config.yaml
n_layer: 12
d_model: 160
n_head: 2
n_kv_head: 1
head_dim: 64
d_mlp: 832
vocab_size: 8192
activation: "swiglu"
norm: "rmsnorm"
norm_place: "pre"
norm_eps: 1e-06
positions: "rope"
rope_base: 10000.0
rope_fraction: 1.0
qk_norm: true
attn_scale: 0.125
bias: "none"
tie_embeddings: false
parallel_block: false
init: "uniform"
init_std_qkv: 0.0395
init_std_o: 0.0081
init_std_up: 0.0395
init_std_down: 0.0081
optimizer: "muon_variant"
lr: 0.0028
lr_mult_o: 1.53
lr_mult_down: 0.7
beta1: 0.95
lr_head: 0.00629
warmup_steps: 114
schedule: "wsd"
decay_fraction: 0.809
decay_shape: "cos"
final_lr_fraction: 0.0
batch_tokens: 32768
seq_len: 128
doc_mask: true
train_tokens: 223700000
steps: 6827
dataset: "wikipedia_en"
MLP neurons of a small language model. Each row is named by its layer, matrix (gate and up: input weights; down: output weights) and neuron, and shows model dimensions 48-143. Each number is 200 + 30 x the weight over its row's rms, rounded and kept within 0 to 999. A neuron's up and down rows have the sign that makes its largest values positive.
Before each neuron's rows, "fires in" lists the words (lower case) most often at its 100 highest values on Wikipedia text that the model never trained on.

fires in: "to", "by", "of", "at", "with", "from"
L5.gate515,218,181,198,181,234,191,211,187,258,169,178,169,251,137,160,155,209,175,168,176,203,198,200,239,192,178,215,173,199,193,232,231,159,214,173,192,205,217,150,161,166,200,177,225,193,195,208,177,157,170,190,241,170,212,151,195,189,203,179,145,238,228,182,222,170,245,204,175,152,218,168,204,202,221,195,181,232,219,205,178,285,168,189,241,196,176,231,231,216,216,225,185,160,222,199,183
L5.up515,199,184,201,176,195,188,186,209,273,227,204,172,173,190,211,158,202,160,193,209,219,207,218,160,218,215,222,194,179,228,206,235,194,235,184,210,201,263,240,194,181,199,211,227,208,217,174,158,198,156,179,211,219,202,208,197,243,151,193,139,197,220,215,159,203,258,233,182,134,272,209,164,152,248,172,196,200,206,147,188,207,208,165,187,165,200,240,240,200,145,192,200,168,176,241,197
L5.down515,177,202,167,226,241,185,205,161,166,233,197,187,202,223,207,200,188,210,237,192,209,229,163,182,197,226,173,209,154,176,219,222,136,156,232,189,228,186,199,217,214,184,177,192,164,184,162,258,172,196,217,181,203,226,219,176,196,215,193,212,218,196,164,189,193,176,231,225,184,143,200,182,185,207,218,190,156,186,192,210,229,218,209,170,180,218,215,218,188,179,217,214,259,245,174,202

fires in: "of", "such", "into", "are", "smaller", "multiple"
L2.gate160,181,182,163,181,224,179,196,184,205,249,176,177,135,203,193,240,167,229,208,241,160,145,206,249,273,178,196,202,191,237,225,206,164,174,178,200,192,180,223,200,248,232,123,133,162,230,234,216,188,222,215,209,191,205,217,250,144,177,189,176,211,209,225,194,152,179,186,221,170,217,210,129,186,252,232,166,180,167,204,171,238,197,205,182,197,244,245,253,229,188,197,170,177,202,184,192
L2.up160,221,226,173,199,244,210,199,179,165,199,213,198,147,168,173,188,168,189,190,211,192,178,204,248,188,189,230,198,194,179,208,191,149,209,223,234,240,157,232,123,238,211,208,135,195,236,174,264,185,155,215,207,161,236,251,224,192,219,195,205,186,179,127,213,214,256,190,214,189,188,192,181,205,224,275,149,186,209,195,188,206,178,238,192,207,244,182,216,257,188,204,198,215,193,221,165
L2.down160,199,175,196,158,197,170,171,196,179,172,206,181,144,195,206,205,180,199,199,220,201,205,213,190,286,194,146,196,212,182,197,186,167,184,181,156,129,184,268,212,199,198,230,180,185,213,204,209,184,234,267,205,182,119,215,238,256,219,196,211,223,204,194,220,199,204,185,172,166,218,185,142,250,180,179,209,179,285,226,194,160,201,225,253,203,166,181,209,241,195,244,196,286,205,175,193

fires in: "found", "due", "native", "lives"
L2.gate739,210,202,151,186,143,135,166,168,177,247,249,210,214,204,165,184,195,152,178,141,214,231,149,169,190,173,191,152,188,181,149,221,229,183,216,190,220,238,223,197,138,178,221,162,216,208,216,177,161,189,233,211,197,242,232,231,192,246,211,245,159,208,172,193,163,259,208,169,182,187,232,195,271,216,197,199,176,146,192,205,200,212,201,241,136,210,229,197,219,238,191,188,174,207,175,221
L2.up739,173,171,189,216,185,198,231,204,227,257,152,240,229,201,229,206,175,215,147,176,197,208,187,173,204,245,220,197,149,219,205,168,155,200,230,214,192,189,243,210,224,195,245,184,218,148,209,246,206,269,235,201,213,195,177,260,197,186,181,206,183,239,186,207,189,180,213,151,164,221,235,234,211,185,241,217,189,245,229,221,271,182,229,226,192,217,199,142,236,222,201,222,263,196,161,187
L2.down739,181,169,193,217,184,168,180,251,199,184,168,145,219,226,211,221,193,229,163,172,209,235,204,156,167,185,198,212,168,218,226,158,176,194,221,199,195,163,192,175,198,181,232,217,206,159,169,217,196,265,190,215,203,202,200,197,207,232,185,222,183,238,243,187,222,212,186,127,173,227,221,262,253,256,218,194,207,204,214,218,240,217,197,242,174,249,207,186,198,216,184,183,220,192,158,199

fires in: "a", "an"
L2.gate190,228,183,210,189,227,163,159,175,158,235,174,197,244,173,158,194,201,184,170,264,218,139,196,207,164,226,180,210,166,222,202,214,180,235,212,245,214,128,198,181,227,228,220,221,212,177,217,218,153,217,166,191,189,218,164,200,194,189,202,195,161,167,170,186,183,265,201,209,196,171,127,164,164,204,253,170,189,279,190,253,219,189,196,205,117,228,194,145,266,158,245,184,220,201,201,237
L2.up190,183,200,251,216,218,162,137,115,218,185,201,224,223,166,208,234,169,167,205,239,192,137,207,186,151,199,221,185,150,220,191,208,240,206,180,233,196,176,207,173,222,223,197,193,229,217,274,216,194,198,211,239,194,190,215,181,197,190,147,228,198,188,163,184,164,246,176,211,218,210,191,253,197,184,259,248,149,263,247,212,204,211,176,168,173,202,244,167,231,186,193,240,254,172,147,188
L2.down190,224,228,145,210,187,215,244,232,196,194,238,201,221,213,247,200,192,198,185,212,173,180,224,220,182,214,209,229,226,216,185,195,157,238,203,216,202,157,203,232,243,221,187,206,215,183,183,212,209,169,178,159,172,220,249,199,220,191,195,222,220,247,194,225,182,205,226,244,146,198,223,117,156,146,218,211,218,232,156,258,223,170,172,189,192,253,170,219,223,208,230,215,241,210,155,247

fires in: "to", "public", "died", "a", "for"
L2.gate679,207,200,273,213,246,224,254,234,178,204,216,220,193,150,226,196,215,146,206,240,191,201,242,232,145,181,207,211,177,192,222,210,195,169,199,216,187,243,228,178,165,201,212,245,216,196,199,202,216,169,209,172,248,200,213,239,174,184,199,197,204,198,259,208,220,169,153,191,188,250,264,190,218,168,254,222,178,186,140,247,219,208,189,219,214,245,191,141,247,201,211,175,225,201,143,178
L2.up679,136,163,251,212,160,243,182,148,207,176,189,244,169,237,232,163,204,224,166,225,205,157,203,180,210,196,202,267,157,238,169,170,181,216,147,186,179,203,200,227,235,175,213,258,185,205,197,184,177,159,195,208,215,171,208,183,160,212,186,142,216,207,179,235,149,204,176,219,211,243,194,225,233,199,207,211,196,171,143,322,225,178,208,196,240,259,209,192,193,189,209,176,262,200,190,189
L2.down679,211,221,216,196,169,209,184,152,204,208,128,251,146,202,211,216,155,165,176,178,214,162,201,208,131,180,164,158,251,183,238,197,223,185,166,194,165,139,216,201,220,217,169,162,201,243,224,190,200,222,221,210,159,141,240,221,244,224,232,213,225,242,195,246,159,174,198,174,162,187,267,192,187,220,226,184,206,236,241,195,223,225,208,194,229,253,190,197,203,213,230,185,178,214,152,227

fires in: "of", "diego"
L2.gate719,200,185,203,184,175,187,177,198,205,239,169,186,259,193,129,191,117,157,155,231,178,197,181,235,185,200,194,183,200,232,181,174,163,168,226,130,210,210,235,258,215,194,251,174,194,188,173,204,202,185,177,177,168,143,182,192,175,209,203,179,185,182,276,233,196,248,210,239,285,179,179,187,207,266,185,212,268,216,176,137,205,231,192,175,201,173,231,222,214,179,184,281,191,238,254,218
L2.up719,243,227,208,181,248,220,204,171,230,228,227,220,185,166,218,239,198,225,200,207,173,174,159,213,137,200,249,183,140,187,246,173,239,224,238,184,188,173,246,221,205,210,186,253,188,160,172,164,235,152,207,195,199,232,195,187,195,203,211,190,196,206,271,181,201,190,229,268,259,217,148,263,190,229,197,156,272,187,228,160,204,239,174,195,189,210,209,159,190,236,194,239,198,181,199,197
L2.down719,146,199,172,231,170,170,173,199,135,192,164,184,183,217,183,192,251,171,220,197,218,213,239,130,261,205,208,222,221,213,182,242,189,200,188,251,224,245,215,163,262,217,192,228,221,177,198,226,153,214,199,184,220,214,147,244,225,223,208,264,242,195,175,232,228,137,167,153,152,164,199,222,200,187,241,183,200,144,189,240,158,205,193,230,227,196,211,154,194,202,163,182,240,222,212,250

fires in: "of", "and", "fossil"
L8.gate716,157,221,197,187,131,182,225,179,214,229,160,181,202,205,194,257,186,196,219,215,201,207,238,218,242,214,177,134,182,234,231,194,208,204,262,156,211,191,213,206,235,170,240,203,172,214,214,182,192,178,229,174,172,200,271,186,188,152,135,225,247,193,226,222,173,228,232,216,192,255,205,211,124,267,256,210,242,237,198,195,206,217,208,220,200,180,258,212,175,226,231,216,203,190,188,194
L8.up716,251,163,184,211,165,231,227,192,220,211,213,237,196,223,246,158,239,160,197,243,187,198,218,245,183,147,186,188,232,190,166,175,187,165,190,186,192,176,231,138,143,225,194,224,193,205,213,202,215,207,217,225,190,213,176,231,157,217,197,185,213,210,214,217,173,186,225,205,211,221,163,222,217,178,218,192,253,201,216,220,162,209,200,175,227,242,214,178,211,245,206,189,223,226,249,254
L8.down716,218,181,163,196,204,238,196,204,166,167,234,201,216,144,187,271,243,231,225,193,176,147,251,223,201,205,210,178,168,178,171,164,226,148,209,150,179,219,155,178,216,196,233,203,235,216,207,219,162,181,162,197,152,163,195,170,189,186,166,183,237,165,199,210,200,197,253,230,222,232,159,236,192,167,178,163,150,218,229,179,240,175,185,189,198,203,207,226,213,166,205,191,178,178,192,264

fires in: "and"
L8.gate637,175,188,192,188,172,230,192,178,241,198,199,197,226,172,175,222,194,198,238,229,205,186,209,240,202,154,182,205,171,180,163,191,172,186,165,136,246,184,216,236,189,175,172,228,211,219,246,197,247,274,202,144,220,241,202,257,185,250,145,212,219,222,214,228,155,205,204,233,170,172,188,205,227,232,194,252,193,221,196,264,197,140,204,222,211,183,260,166,239,177,218,255,177,225,182,191
L8.up637,212,147,205,198,179,209,233,203,181,213,226,196,210,190,222,224,219,181,224,213,203,230,221,234,164,202,230,165,207,229,160,156,176,144,145,163,275,145,161,206,224,233,219,194,260,187,176,253,211,193,154,253,168,228,210,294,229,207,214,163,227,208,185,269,175,139,222,147,191,199,224,146,232,215,183,222,225,252,198,191,194,126,208,233,190,197,194,162,176,179,226,225,230,196,188,208
L8.down637,169,204,214,253,215,204,174,256,205,248,213,204,261,197,216,177,207,161,169,252,176,216,219,175,160,169,210,180,182,204,278,166,212,223,205,206,228,211,198,246,234,189,188,210,218,205,189,207,199,159,182,184,229,234,229,166,242,174,162,244,193,210,207,293,240,240,167,262,184,229,188,217,193,157,258,229,201,271,178,189,207,212,212,200,180,217,162,188,173,191,248,190,185,208,207,173

fires in: "to", "on", "1", "at"
L7.gate749,242,228,194,235,184,256,187,191,207,205,222,211,218,177,207,179,194,191,204,237,218,188,225,250,198,226,182,214,194,153,181,240,202,191,221,181,208,141,237,158,195,201,205,238,155,193,198,177,154,173,181,207,233,188,233,206,212,164,163,182,239,164,152,164,234,208,225,189,203,258,208,177,188,207,236,188,198,228,156,229,222,250,192,230,191,171,193,150,210,194,256,264,182,173,174,232
L7.up749,208,232,191,124,230,171,199,243,184,244,199,229,178,226,188,148,168,185,247,210,244,200,200,206,141,242,227,158,173,224,201,212,199,237,151,196,167,179,214,194,178,153,220,201,186,202,171,171,242,199,213,195,222,184,221,194,241,189,232,168,231,189,193,210,163,235,221,195,118,250,170,218,179,206,172,207,241,211,192,194,227,199,186,267,182,199,222,170,166,207,194,176,217,161,185,212
L7.down749,166,206,214,203,192,201,219,214,234,190,166,301,200,146,147,228,182,169,264,220,205,192,204,195,192,217,253,225,158,179,171,187,208,224,215,168,202,249,212,218,170,230,199,238,205,149,222,204,164,208,207,248,210,219,182,159,155,160,202,172,247,165,211,190,244,228,194,162,216,206,222,216,189,236,185,143,180,211,222,213,221,208,216,280,167,224,232,179,204,148,289,184,193,214,169,201

fires in: "and", "or", "telugu", "figulus", "short"
L3.gate776,183,156,149,156,186,173,177,205,225,151,151,242,185,159,242,180,202,243,207,288,192,246,171,232,193,146,163,185,153,191,151,168,214,204,186,199,246,217,187,205,192,153,191,224,221,183,223,140,211,186,178,193,200,208,205,229,196,196,157,208,194,126,203,222,207,234,238,226,212,213,220,211,168,189,240,157,183,208,169,194,238,165,233,216,179,169,178,172,190,185,185,157,217,223,205,202
L3.up776,179,227,158,142,223,219,229,192,216,250,203,180,219,207,235,181,210,188,193,194,203,162,214,231,153,198,241,199,234,175,151,220,211,171,191,156,216,208,195,191,207,159,160,213,185,210,226,160,231,199,167,177,195,187,212,241,191,186,217,216,152,121,205,221,239,189,193,220,232,154,187,214,127,198,249,192,180,191,185,229,196,201,216,251,140,177,247,174,182,202,243,176,213,221,258,246
L3.down776,231,170,165,186,173,191,211,198,171,203,167,281,199,155,169,243,187,237,175,214,198,238,235,217,238,234,179,139,143,241,200,230,169,201,145,186,167,140,233,218,170,197,235,189,226,213,188,167,166,198,243,185,217,207,174,179,230,239,235,200,173,185,191,172,218,222,218,231,210,191,197,200,180,182,259,265,155,192,166,199,202,208,227,207,165,256,230,220,261,226,228,232,173,231,162,226